Weights of a small transformer language model.
Size: width 320, vocabulary 4096.
Architecture: rotary positions, no biases in attention or MLP, untied embeddings, attention and MLP in parallel.
MLP neurons of a small language model. Each row is named by its layer, matrix (gate and up: input weights; down: output weights) and neuron, and shows model dimensions 32-159. Each number is 128 + 32 x the weight over its row's rms, rounded and kept within 0 to 255. Numbers have three digits each. A neuron's up and down rows have the sign that makes its largest values positive.
Before each neuron's rows, "fires in" lists the words (lower case) most often at its 100 highest values on Wikipedia text that the model never trained on.

fires in: "of"
L5.gate255:197159126143152126141150117078103138145136110113157150125135128152156142136160176126136168144170158113115138142096137103038154101152152119104148103115155133119184147124123152096079155096125139106105142141103104132143117114085147116118146189166106160127121143162122138118090046178142121138151093160122142130189126140148114174115124160117139167133141097094144127170124138033137154106103
L5.up255:134175122215160185113151120061129133198124122106172167114160126107137154138164150167174165137117088158139129172153096108099135109114145138130154111073146086138161126108141151171128188110070160119152172232113124126129152163115165126135185155143131147070123226161100132160098159156114160115205118147095109156204128110117139135116164204120136167135172100110151103146136112054162167113108
L5.down255:099194102191116143137127115119157143139182130104138181163143147101108154153161135119087143120108082153095076128128148089128137150130117111069115134088133131135117095183126147168125131086180123097138172170156120082127148183152082120154125082124124106094079139156132157087083207097095135139095160125152111160120137103138135175093117098136167121155186152115134076110155087166215142050158

fires in: "which", "cancer"
L10.gate686:125122092130118118150176072103153131121083128120138198154072136077125105144138058179120142134156121112131142153146158122110070136100127147129106159176133174181158151157096133129077110156160108173127119132144135166132130135106127105180092125103121150148138133138099194156137158108101107149135125100152127138089180111082100159175148123136123150157176148189102098161160131171108177175137
L10.up686:169133140172119185126115143090154154106135158122104107133129068165091084122135097141080179142131070136116142145131168126108143102090108131070149170106099118111108089079100149139121144083140121119070127110153107176126181132125086133103150154120135150171086175134121112104109056121123144114072113138132148083150148147122165086112068124107135151121107134131217118173132168107162065119203
L10.down686:114108117075066167104151142109131164111111149120133178089088142089152138142118115148136138136126156116104148094109174138174106105154085202156115158182145109110159138121115130143143129068103117094150097113202098154079132096161129119115132146171100118190097081141113124106103086110113096091099137077185122169134132170121139128163144159087109149158164169135127088148120076137140117066097

fires in: "or", "and", "to", "rauxaf", "mother"
L5.gate665:173149121137091153075113131131122111112148134151147142153114162136141162134124164083101167220129132162155144161127091105128149071104079109110148177105112159123164064170083105118080173156150145070092127115129101111125096176148129114127093055153146131146177107102090134141124135174118107081165155179127135056089144175112150147139131140142096096169188098050110116163123144091143165147120
L5.up665:103151144161097180103123124117135108109107088201134148134080181108106130144182164135137121171135147029150116184141109071135160129119102121090100131130107139138177083140098109092102166129158119134103087123174136122192097111132117103108109143171138104163164104089146175113146131142167125122108167144200110105090135064128166115171149179126124121099162152159121126165099171093055127219090
L5.down665:136139102117135096103081137149163117178166161106112171107119116136184117128134139105102133142174185112137134163151123131151164076097087138114092172115148178178106136129142148174206166129145113068130177157119113073107116157112160101135132097133107185088092162128129180137140099107141131094109174144121205161098125140130112094145156115182154163118148137081164127170171083131195122121143

fires in: "women", "country", "born", "children"
L5.gate302:118103131115125142136115164118109112181107097194129116127167151158160150105088137122136157098170199136137161133110250088108164173163075149146053055087158103092105148121140055170177163143122166097106148075151209149089156052091151157095129122153152123137158117128085155177120111101104129111095150145136147134116107157187118144138131171095081106199148108104093135129118118054103107141166
L5.up302:099118129163135113150109161166112157171103116190121100186151088114092123144065134093117128141138083123153164151114124143096124162156098142138095159085139146110163148149177062139172203127098124107094158087151119133146149160125086136151101145144175175102129100181132155150129137168114211138130132104132109083177101142125072123131103077116130123127149101173025089114160147137081103134156
L5.down302:126149078103141163071106161191146125133151168143132139177149102096132092207132151112134065147095062141098079093117063139148110067156203172092183182157127127140158122147126083131102157125115107143102144128109106093178180150104142108128130125107102137158094202137169157119099111167118146118152138107077103175159154083118105127171131053197214105137176129158104109092142151172143153097117

fires in: "1", "12", "13", "in", "11", "10"
L9.gate579:149149168131118123174146066096184075107140135140135129107187138133187077095125093131101184130127106132172117128096165135139142171125122122126154107122056107115146129168080109143125124126200163132117130118138099111131099187178112138163126118116110135176150127100091145137135111120114127120153096214115131183052131163137171163124113090204113099153123172067144122108147116152164172142085
L9.up579:133119124193078145148111115167221100160110130100108151134105181145167112079116118137111176150171106140148141155110088133141145129127147119104142183146071091156142116190112104108110132089197153153117143153154077098097099142157077056200126070135132117108136126129197172170092131183086163162112102133138132157145146157123139154056119061186102131110107180113092132109179129158134198155139
L9.down579:144117111086172161092083089135121129131136130131156016139102128126088119123141124073103144127131117158141156120134099107183131089092139041101161141133151094112118107128075132151071147102085113125205105113064102142087079103106147093196110143182196155079138131083137133110124110136098171189137181129122121101124120126112194111096071119133150120064106069164152135090156099069106185116094

fires in: "however", "during", "francisco", "civil", "allowed", "russia"
L2.gate472:142096169118171119108105057125155155185117133134103103098079091151119109148144149149057083228121126141173089124123182088121110160006153139110139132095153148157063112205078074089173140143115109113114143151089161115102106131164212072117140091127145116114126147104162116117129087157117151084162157166117141082137143155179124124115139096090137158113080163149177108135086129121147134134123
L2.up472:108097133139091124116101187132130102120095141128113140097173110062136140104135058104113092118106153128161213155115185137100170082140151138079181169127148158096151125143127135107130127143113150093117121159070139151132101165169082117100086132082114143101079089155150096070119139132147144058076159120158164102163141076107122086139166203129124075124126138106203145139148155163125114139139
L2.down472:139142082115109152131168158151078125071103139142145128148210169104143102135101101101179169039152130098128161123161113155127115088211117102157123145155108142107173164019185193121106119085161138138132108123146069149168146110119051185127114164139103139135170168141080104115128183102159096183116116086130132119092118105117147152115126176185115085167164133089064148147169151144117132124093

fires in: "music", "more", "works", "songs", "much"
L2.gate89:123116137081121124109098129085162121167129114070136113115065111173129106092143150116139127131142110157140148118112184145132071122082161134197099148166140131157162115131104174127151147129118203110138092124137129175133156196086158188161139148151152073165123120135108173170153168126110123103116155101203096140150129142155114163107109136112146117146088105135120120109118114147121139144117
L2.up89:162123177119176155168110116123168176057149106141172161078202109124127144168123157146109149108120121111135232163142123137129150135113150107180178082115182142198100110132121088166145083142123114115156123138110159149116127111171155146134142143130112186110158174127154083106120113240130193125169148146152082135096150124127130151143049130130118137105087125156103124123148173104143123125086
L2.down89:172064118122140117171161124121155124093151110155111196159114085136097137097206056108131119098044116161098167107094121144138068154130133145185141116146128149167161137128098117127165150062154112138163081115131148150111134095165112153147162126130109184145187130101160100130148193159111206075097089101143067153096149148159186144139085140083100106100092142184123127146124065119079100123142

fires in: "in", "international"
L5.gate722:130169168117112123117119065149106136154152173093111081146174161062168132180168114211104151093125123149133141079090069089115085161195098120151190108050146109106172148124095093130095080099153131126213163121106200160186130092123071169158127142108121178128168100123146167117130142159076180106144151126132118143134116117110092126149100150186164207146105138113086134151131118157130176134198
L5.up722:157103116200118049097180132144118145144145083164109160063127086134175163107084146136162189160152109158134200147194126161135116181107168125161103110156128178135112084127148134077139127144117111078158136144100121155167117076133125119111122069123241128100204113122170118066125140157104155106177134076177127122131138153077143156103167189125147159119131144157136120156128150139157157126138
L5.down722:138149154100086150116173124136096120169103109194119052118174119157145147165109146092122089135119116109154148125112112079068129121151091113182133126084088121094186131133116099115147091086118095122113111115124071128179160184112152129101116139125100052174085135125105071173092153107051181111168126166137050127091139154135175118157122108159148142100137116152115182152170126099090186121081

fires in: "of", "for", "in", "an"
L5.gate634:081142150159171120109131105101135100084026139143117122164183130104125091113118169147163155101093116095104171120065079105069143164142018096125125163088115141153110167155114101089159099162151151136118079135137125102125096091138081182131144163197112106145076117086118119115127093130133108136127104076173128113115087112077137134084117159115120167096123111154107164080137117081131110163087
L5.up634:100184127161129133121113064142137107119076117111144096181134122085088133116142132148154132106112097122155136078140075115122126169164091064081187192113138133148128184152139137118115072199173107136132129176147110125173157044149127212169140130153114073109121119147090124158111124136171112159188164109113114138155080094122158085116087216189110130099089148162104143079155090160140120121105
L5.down634:165150100156126113092160087160139111169178145149087045159074168137043113111173118185103144123132105175118131098163142165143139128099191134141139095091146109139141143061108173107149100141152098111149152165164122128156112070030171201162131100070140126145139174185129115122061121145145120095165111136096120125179090172105158121140140189098128116120177141178069163098172148168143078144150

fires in: "the"
L7.gate180:183106187105091091074167158170139139151176126163104122168078116109108195155105121137141144128117112157118171084083141149113121093142166132133143098157142114114103092121072111122138094076162169122183157162115148088101106077101139113128129112147161178133166157194180146130133168230052068143161159094053174152134149183111100132118111070088114126092135149074113126083175161095154197162109
L7.up180:158121172109131112156079122161180153155172145161160121125162090124096153156131118152192079055115142156164133121151142144137099107133165099122072126155135145120053087118109158160135123093179145137145129126126145102168122176087109122119119116099154119122085151136141079160090112151119093133177152183135144068116128147089132161149121147139140014119125162091135130158119084137101142088109
L7.down180:118109157121135154170145111087126143157090125097164087133050072139136137070130083096139075121112119095133102106092082141125189126087147142059173134102126115088112089159116119156091079111100161165122103191131139120145118096120145120131119071121126108122133145137113171141096110123099100164168131101160065139139069070132135129140092111165114208076166173150091104118156151139087180192115

fires in: "of", "for"
L5.gate581:177203119126096114121111074123151103127089168163130128103121164093138140143130200176093158108131166100105160119122195097117131147156081143167162140137205171075131145113120221124092072078124124097149115118087118118142131160052134078106128152147116151134193125173071105105126113108108142132096162172098118119155149149149131107132049121126124103174171124100133114089155144079118114127119
L5.up581:095197132131129156087076168115101130114092179182092121109144145100099149113166141145100156132119122116103196159125146175112133159158143097121193185111189135092153094136134217186086115114096089128141121208103188128135137123129154142138138171127131178143138107125162184124137106152135207112121143141153180140103166096210140113116118137057146126108181159169139132169173100121164125158121
L5.down581:085095133109152151143090123111133121087149119133098169157145139150077193129113043081141092200144108156126079138172116152118127151151143090092108205162053119138120106168066130153108102126150102102116140158157141123166128160190115148141147142137120097107071141108172148092115156154090177151133125101122185155103121169147142163181128119117079101169159129099174123142095131103151140161183

fires in: "and", "or", "the", "also", "recently", "its"
L11.gate560:163161125107126085090128124158093178117137119108097141112116128160076222101076160147173104136165153184114094133108132157133108115117127103118115093174141173096156151171133100112178134098158091188129105167156111175180079080151138135136166132145124142144174118079100141071096112120067176160114154174130159141148113122155127108126146148151098106097160135162112122149126078152199129177137
L11.up560:024089080122121138147081177095162168119145132157116130101085138108150096131097134146148098155133178164177154147090223135109104088148168113104143152165126134095105132125206129095225174168165145101156177144138161165115131147179099152090102119138069066104119141144151125187190113130126121057093142101156113158115098086077086102151114129065180093087077139162096093133169113096127121155143
L11.down560:146113156084148084141165119113083166081162105181124071179143168141137174142140108110152184136122182142095110146095106161165152154147165174128140161128172162175131134166103143097099091137162096101165069089112146133129140169123116122131149100128148154143140150134145114102088164114121132144132130148143069071092089100101106134126074116139059205128132128107102080148129148101164097150132

fires in: "in", "on", "by", "for", "based"
L5.gate343:122118126133095151170137099151136100190141108151121133121166141131149126082173177118085106124136195109091160111086171119078099136106125104091134094129096093103153137127065168139160079084103124148131098159154204139113127144173089103078116085091081094172133141113112118106162138096099130109122170172121161081122076096142159145114125164147148152097195127125155146096113159097144150119129
L5.up343:160115102126130087180106055101154123152133116134131123088109103158145126126148154154121113146167120140149183137125182163130134147225145125100145110128122104071147141097107151055124154148150169151127182126127127142123053171126129128181127090139109075092182092146128089076100134124059132155141157179068123150071125138158097123114146197212134109128170169133167142158122161128120133149109
L5.down343:142140178124106125150066091143163162103147115137076111110104085114128090137132164109110162130152103100120152152072122111141116153114154090123086112107120186110060120158140124127119158143118132105157160123140162190140136108152123101129055087171134046122129112087172126121120120154082092055173144105129070142030127148224164152112138149159186112142132184131105106117139116114146114177129

fires in: "to", "an"
L10.gate155:176147176107127059116120133067141114080144087172174154120147106140162092114130136089145078101166143162165148086101125106145099139134139129157141100078160117138139122080167136104061119131138103162125120110101098138161157072140178157179146127170155111121156141146147115088130132101111142147094186085137139110071080077131141144114145230127143088117094187098132088115099124132157144203130
L10.up155:205226142146147121124169140125100155082107174157095140131109149128131142103148125146083096106138130129127063075135185154145101084096119071088119143169120106145111157130109045078173149113166086119088197134131089151139152137123105048122150124099104125128109127134096176109147150133125098118123138106123178124094153153118060134194132157142131134170200100114177096116115069147143154163113
L10.down155:120078189092173175086148093145160139128148168149203136103135137062112063156070135095154135143188108124154087173112110131125107180121163098137154143121145140104143183176171139173138125048156106121140129133111116097136156140089141164153104104062126080102102150077095133108094151103133114122163192139162104122125080156191120124138148108098164097082122136170091135137100108109133175089124

fires in: "women", "children", "men", "country", "district", "woman"
L2.gate356:166136147168152182111088115160159153149120178136157087109154196150142106168097146127106146109133161138089113061178137066063088113095130132163088105120144129086110117149112155137139134057180132100122094098171122124073157049161111162153108147124139144135198152110109118147148106094124081148104170126186172142163118178173146144125144159103137151186103136089076189127076121165151130116112
L2.up356:052151094179144167096162096162112148135124165183090088160072094137105092176093108142119133151101133081156127134102114177115116157126092163115183142054139174108137139064090137076091149122126136146171117129128084116161146126163122069164146151124140183079062139122183131157133135166174093117131155182081127161192175178165111117117146111109117091181145128132085088156142134113133123128142
L2.down356:056122106095114082115178125114112099146108108143085113164122061121101148159104102127126114138120101102177133187071160193153142145139123104093180204127138177138163136077140084095084139179120138132127109133060077119183103189149124105136122115151132154076050125108176127154119148177154150084142119136114104152124149114143127124110116089150095106137128138172150076115190143087095173126115

fires in: "was", "to", "were", "with", "meshal"
L10.gate535:133128139142078150132080073108207119147097155078138148116121104131185084137100191117139111126171100129154120096133165107115161141167164102048166132129084078121128142090131102130154142146141213104117200182063171131146109169135163098101128173146115099136078175160127113123110091104118098087158136123145135108108122109152083166110135129189161105123117101149103087080146145145154163116132
L10.up535:156046174165114148103150141183073129127152122124184153090149115171119153178216127124141130108113171148016105076161129092093151101130136096130164090084092088116058061098119153106112112124145097143129109140159172137103119100104160181136115122171188091149134160184142149108157087135132076141074188136153154076118103114120140078093155122150148168087091134106098121085126117140145117133139
L10.down535:153134106156111159126190139126129049101096112147105104104167062110106099093129150142105078187154131134150187074110116146130108100127114149114207151147131175093107160158145162203110115170120130124153085106064084126137101197145167172153203090138093118146131169039179097142146163141103176144096087151080119128149148111101097099151099134117136097160192137102151109196090121171132096121123

fires in: "as", "by", "one", "although", "other", "another"
L7.gate132:180177160083106118171153144141141132171088160079185197179144127114141158110161156149095139112102106156144099104112150103134125068184183155152088163120108049134121136175116103196171092156134123152099159155138138123149111154120095144099121116133090077156149160110124077161135174069091115166117170199123131110071065172098166120115113111148166129082141146107145110148120133135135110172105
L7.up132:166120099084105087106075102131171075104100160151121129114062120156123087179105147188123131070094128180069139133114213134079181167139181136113163081145195130128088147110116138112125099094165143149097177138166130149162151119123139147110100142119061157131102120108121129117158138121100131168093149176093149096092096111140155159113131196127103147145131140053136123151088132136131132154150
L7.down132:142116123133152089179132120092099106137113140159161132179157132086094135076146128023084138125112098126147164125109138143144133154161151117065134144144062086112117149132120155110101103151113143095131147166155111131160132186194136154115079121109131150191137181124133067112083113131144173126193168158102119116140067125130153103141154112134123197121135101182106084115111105110112122111095

fires in: "the", "2023", "2022"
L7.gate441:122089085131105112108118129082098144160156137094169093179167102101119139094190155123141086109136153127110180116151026109116144147154111126099119106153112138089125176120135103134109113119120145157135180138080088189113163187129143161137103060132153129121162119144118105119081133103041090144073112140133082150155128115092160103191122127164130114094145101119163134060114132186122111151095
L7.up441:160153162120147063107105152076097125184158107099164137125132122131137147132128145172147149109120110195158142138163138148176151118159096089108182187179090127114123086170133134090106070120153197145125134160129167165110153131069093102162170136140156021112107117161059106135093129088139161149106167110136108161090129149094123121144171123203192069082087122128118102143111128117102146137166
L7.down441:097126130112124165147178140128159151106140131144139099154124161140094188112174097127069081157098162085144076154064100099166158091076162166149103129098125104185103144140156094114073130165142115143132155141155078136116152163109148130109147133165050156123136148126147144102164081147089134189170131121099102116156158103113129153060120080105065214113199114134122084101154135101164157186112

fires in: "on", "of", "ones", "microbesonline"
L8.gate516:096077166115133081112172108115151083144155132138117099146104103103185156121117108141121217172122178153222184044168138165109144107121100135120077099079125126136100152133162166156168074083142153094173159159155133145157145166109100172105093116125083098135109131119124120168162141150126131114119099106119224180098123148118123136152126136103087110150166145111156114072117094146105146134147
L8.up516:132075123072153064100102079176133157168144126124104090126084121077136097121134113116145092160188152118102041074136112138125123120102132097131101100108066192096116182185150153093216175124158171129079070154209171109141117129127138103108171173112079089107143115116139071188143123136136142149137119085120126132100056142101153123137157162126096089088095173125140149114102155080130133078137
L8.down516:122181179113138123159199160076150094132133107070140102184079125136171131066110108123085109071066112161168119093069166158132101127149121118186102113126143143088144163110136155119176103087141123154148142145069151150134115140153160082098142123112149141104147132095098122116179177120167134116111117096133108130144110174104175139166131155169103114120158208093115084126095117151154187115125

fires in: "of", "microbiologist"
L5.gate261:085132133136101129089133127112144094129166164203148121085118136183135143111115169122124154106140145136178156100110163169076136161100127124121086126192129087134120153132079085109116093090153123102143116110093131134124170102100107132094089141088062116142079116086106086153092118079123138149097095202149157143118111145119126162162151109156117020119213122109187121112114114109109127129108
L5.up261:076202166153150149138105134106137132114109142120076084166157114152144100106148125104166174152165133110149085134095144111091154147196105081105140111150173135116103153155091128134152071143125142111108135150108161122120130083122088185149133088173139135147134133097083163130203106116136168117082192187134117180133139117170168145122130118208117098185081164126162162112157163170122120165163
L5.down261:120140176123114164127135136134076130182170145130124088091139120162124127083077109139122123149135119154180127074167146142111100176097123083137137114142089108114101117146104141101129143109125155090174121113131130130158130171127177077096088171135058117071157117116128069113086163082111111167151132196109128071096124151080145148163193119121147107126201105105107045080115120182141140129186

fires in: "the", "as"
L9.gate2:156092071080091106190176140137174124141131073116195118138060183116132169113155087106171073143149150120136146191135086121100140127121159157108078156159170115120171135159112103129111164152182166217136092141110114065153142154152146171117074170125147124112165155112162130107138149124111170160145109135110135083149125141139143166044108129133088165151119081123130159058179166158114176201154
L9.up2:113177103118121105137080105112210118111183127160134135095156114112137145095145158122069094174102106174132098090064139156144151116115132152107113161114173107060107113172165124064156129119128135115106154114147184138145105148205151154100114124142128093117116138145082081072108102115109117142139142149076165124132137103158135118147076157120176154151110096133142161152078113157107117113165
L9.down2:163117091076096130117159149100118163117110102143101048175111141137112218115153094105152088072097143069088096150087112132138118127161110139129159160111157118184133140162103113120062103094093137114116121153153121175135100109127081111121128113135085122161208121134124161126114101177052185173161123057149060125104101083125109161097131093145106179142108160111118136075129137122161191129140

fires in: "a", "an", "another", "as", "according", "their"
L5.gate784:184066103095083118099167097114192177112108155126163161082124143157136097116134151142119142150096165162117167125164115093159177080134089123159102177119123147105151154134145179168130161068194138104128165091157134059103124178121129130126115173098049103154102197172098132117160125158151050163119081107125161145109067172153106128136116157118141189085127089112159141186146109160142098128158
L5.up784:098140168104144068106114154107151125118116156223075138117106132111111120085111093175139144147138164144159157082123094139149138113115061146082097098145158098158102182172135128117138124174158096166138121125155128134132154105160113146133140163131128191119073142066146141148052032133116158116124103171082132153080103097153161163138091085145079194094081139131103143079148138186166138135094
L5.down784:133087103106124106119119110154099146127156128141153156106068136131075179112150108161105115052175132177160163129121090159158142090092188172151151175168143147113168126111156138107111158115107135118140140120073084128089137165180126176120073097072152112108096216179081121154104092140131122111112068145107120114108070093158072168109165134171113190079039119161152097074065098123125186149125

fires in: "in", "for"
L7.gate417:162169170146093090165096065056130119133106098198132132085164146131186126087137173136158101141119139128159152116144136100130168212151116151133175132114157154128107101147134128155160141121107068170085049124151131118150099143096181104141189204183109134162182175075102138139173089119151147189122139152166146139088134102086142184116111122124118108113168117155098182131109079131125134131096
L7.up417:137127167164097130122107086053143123145131102108176154134141137094171134091168137086152097124145081100152125113122111166155226106072112124080129139129187151151111086091137184127155092138109072178115128130132119133185151136061157187120110152156102071160130217125096096050142130123142115167163170137156121168081080097111154122167127189175139114112148116107094174051101108108125119120131
L7.down417:115099129136105108081085115139171115119149121080190177148117104109139172113169115107131116099153040123129128125131100133154187093084105116083140148116131129210123149095146087106158133128087137136130114157159127151151104109074129226092117088150133099149141179122152139058089194129110152085171151108147101131165065112168121110167182138150175174106124128086138118072111092093206164106113

fires in: "on"
L11.gate187:139098122113162086158129053128162099094089147098156137186074131099167143108088118131124055124167141148128227082156141164164115134166126136175138099131088166083195145152159064158134125160176179104140119134155090129155107081096135146152144127117103096131161086101109138175131198116186114158157175109100126153122159160107145132110135121104165155125132217104098142123196125126124176089188
L11.up187:142101072206164117122150068125091131155177095130096150136163118153127149157175106104182141135061104138152096116079109163073129070061099118108089125117120147149141090128131120125157102120148141118139099128128117113151127143124184146150117072152139039147178163035157091181127122057123166170070145082162094118110092134188153113132203190118164110114098132143157170097091175119132163128166
L11.down187:113135084074069143110142113154087145170114113063150138118154163097146171143079140183143096052128118075116145102105140110147120064141153176165158134161108176141098168111137117161101116107150132113100123136118127065060085111153081219119112168112140112201099196119148145132143084117154138124158165131144170134093049165170164076155090078144089115168119080146131111116113146130215106136088

fires in: "on", "record", "recording", "radio", "single", "group"
L5.gate590:183109158114070144112106124139108170159122175126144087120106112088140140164149167145093151120099087138124133086069136093129159113102182177108118133103075125133176145155155114106112128086084108120083144192093117067138179137060151079078120153085123061058173143184094134105148066190132143162113118113114145100104104170152188138143158098121132113164105136115150158124125146147103163141182
L5.up590:144119125116100093170148150130167139134113136128099152050124101118108090157159087060134122129056121121100105102117170107070135109139116109157148153126065134116149120134124136098111172109142139127071150186062092170134104169173189122070176148148124071138142128144123112133139160155156114106109154088102119132086107110113106161108142145160172117061137201121144070161134157045056213167143
L5.down590:167108122117116099129156105089151163184128203140183105149146170121140193129143124170177107094100123160097081107115119099061161127167132139137148182132056105135166179203078129164139118069147105053135160128127122168150144124101086128115128152114133170130130150137087132215104103123097100100074161115112118084116144083139102136152155130152215165175149126104135104190161113085162144090128

fires in: "to"
L5.gate630:121104112151145115126080133052195121146127131150138187173127151134204100083133172113155109153134127096180119100139117156095112142150167134126091083172159103121095158152065075113157148101130136122158107091119161084123079105033091116107126071149112077075083181104086145122119112115156138150145127141137176136096103102124143122110122145160170097099135137131142110079086103150191213165128
L5.up630:202115127087092120033149138103115135124133122191214141155085152151179112124074164140170157087116144105134135092149155199194166110128170131128168109091137131159142156112124116198142061142150149147093056108094140136147100114132099091158113122064117092110111116108087203045164139140181099123119075108072141115117093072072096136166163120130170182092087150162143119109135108070147129139119
L5.down630:138149127146173206088171184138131123107091180156160109105075178092132059143101121111159156136174097160184128095136129202100180128142147085142145117143205192134131114085151152207116121172161126135122082129106129089096159130179107096151156140111225098098132065153085154135066109161066151150116119159096090115112151100143093074118147136188156122121120092047138110174088137082200118125119

fires in: "in", "on", "this", "ottawa"
L7.gate290:132185188108187217181063090156159126161190111148152140108158093132130120129132135134112151149121137192086126073191131125101103160176102109149105154135110115085136116132101131162141135093192189137135147102158226160158138114070066196152092176153137101127160128148085144143064065112111148127128139112117111114075125162167160126177178177133147113122132159103165104129115144140128160166131
L7.up290:190091153153164136130167136157175135130173114102140140091137132161096131074156124116068108175167067134120184167101088096052088152143151169095114126058164156106106064071141063086141143119147106118181157110122134113129149106156097109124165159111161129145143090165126148104134115172152143183138075137121109105178100102146123165110083131117135180111155203123124050134124155161129174140129
L7.down290:151114143116176169118157135111186096124109184140108106082110159100091087080105124060077128157165109106060189164081076113064169138094121213096133082094115112108115121112094066137094107131142099161134120203138070172109141150112141129124110169085149114141136150130143135099135128176110084123148096128112133086171113127147100159104117125157129164134124126142091141095135125164178119132129

fires in: "south", "grand", "duke", "railroad", "grande", "trio"
L2.gate734:156215114155129119170158085138108096131215123238075086090143130170131129214122132115113059082122132123107102116154135140131101166094150192093120106102124155066160136088119112148111138115141122103130102153084128112162066069126125149106160136071127142117134112075121125137151127116151141086134181130086126141137153153084095135080144163120150120125122118082097098199088175134159119124154
L2.up734:111104138073123116113117103128126133155160153172159134129125149110118050065110170121157146161155117194134161119089126077096087138175156142140059104124152062148127170166074065115194116066137145128109141111104154081136126138062168143140178102151127127130117101120112175097130149094143086150124108158116164135127158133159153159140059118160171057082093080144145118062141197126146126133087
L2.down734:173180124155127127215127115123123112086197128177091025138119142159167069206145152109068068108104105120104119139089109140103107115092167197084112119121092078110130128106151095148165136113120115084130080160086113101152065106130130165119161148072147155095130130086126102125155152092169115084134187174105147118141127149151099134072119135109162117129079091133141109168059198141165125103136

fires in: "of", "1", "a"
L5.gate175:121149122154124189095211150158169142148123142151158155178154119191144139092119143124105136072156162112133124098119112097158154132093111172168087105184112125104057145203134080161157098115216127074164106132172123118146147085078140117094161119165112167151145206154116124170087052131158144136108094119077143127124143112111112138122119031064129110135114121090130166066163105130141130134093
L5.up175:127196158181119139143077111118101135192118190163185093186106093137143112134159171148176192165078150101182077110119180134093179112146137161140094113115091163130076139122089105138084144117158137145123118127081147142094133095143134114135184160159113152098093120099159116117155133097099127104087093114143100077127102137164128128092170183149178105141140075136149120104116103055170154121092
L5.down175:107095114085109064034137115122124135071130116108078092112136132154143170109084129162155152098154132194132180177087183142179132173088092097119163070166170199170116119159149105104145119115083159139142137138152119152144136067120154110117085090136124111127116123140108127107088137127125091129148101128078167133057088148143109175166138073092106131163103122113144181173104141137151128129172

fires in: "women", "children", "medal", "member", "competition"
L2.gate125:176143098089058189155071117125127100106163093156116141133175141158151143059146084104126115116137161103155151105166164139119123129114168138102142083139162121079140108205123144189169144107185127120134087076102159133108129122125102100127130204068101102187136125062098113151102129069121094100125135171100149125148106146079176161182072130154191122144113109100113215134120101169145098108136
L2.up125:180155160133204180150161146131155017147122188140110139094094099108137108158160144174109106139146085120113084103167151106113110098162128099182096092114122120110154104180118132092123139134088151122142171157111124124092107182140133085173117108074120096105102146202152156091137126078158102076110179128100072118138138142120118126151133138133100076126183096088097151123117117165124104177169
L2.down125:076115153143157124089143131140157114140104171119151150107097167089144131123126222215142101199162106157157109145103129111146148123141137092162083124122123152126143119156180155096120066167089103136174133195121106127103127214119131117147139083159127141088071151156155141123123146121128097152075157152118154084108166106142100105100167152108102104133168075135150055128153143135114117171116

fires in: "the", "during", "at", "on"
L7.gate388:131161121090141126163150075112152149140090162096152125145136155150142111132169118185096119137130140134158172123122127122063128116154107100153117118088102101115104167133114116113161072147149134108107082117128080133143154170163166172176130175099044079201117176073042143160127139142137082157139196151157154102130082147125200168161096124151166110099204155150123109079147138136127160127133
L7.up388:146139154199174150142136084164137096173134092119126127115126114118152141136181097113107080083033112197103095136158099109154125148143093115117118094055114090088107104041151088118177126145175166076081148155087155160135151143172134134139109144111163094128113154113113101116132117109153098147114152125121152160151113152112136127091128129159095151157207132130101109157096142162166163178146
L7.down388:110113155110091070059131107090141124164150183116174161130116135120112187119152111108160153144119097101138148106090147138103131073113155136080124136125154131133157142093135078154142138111117131176143181104146146156122147148146087108103102167117110163127150114163132085112110124081113085075101120123101121131119108127165156120117088133151115130132075169119137098075138134121152113199136

fires in: "and", "from", "to", "or"
L12.gate398:112101112142182147159124086137126090128103209146143187123157136110209105079106088110131072129173112103154154123107143095101069097203147136143021112160115153101109151096155093140158095113143183188136136129113156114139090136187095140141124142110096125180196135140133124167126117142143070127100191185105125099075128100122156172098100051140112115103095138139123143035173101102147127154079
L12.up398:167168169098159118102155144079141101164120158132173131120073158154099198124156146128129161150169170085144155113105157100146080168116198139116150099111166137121097158157119161148142161135133140130119106088155199153095140112120129117185148147084161093117149161140121130110158109156119140114156158127094129076164147128082118071167049166097125176131044145124114144128058096149108129141115
L12.down398:155107118177114141113106097127187145141125118197123020091120121179116136151118139061099138177112111078175117147139137116159095112107139179151103146145083087116130109149105082130129149118081126187123097125132151091119155092137118156130124126108116106066171124156101137129137067078148122124129145090179069087111148119102133155091133149152142134141162183070087125107089151109156136105104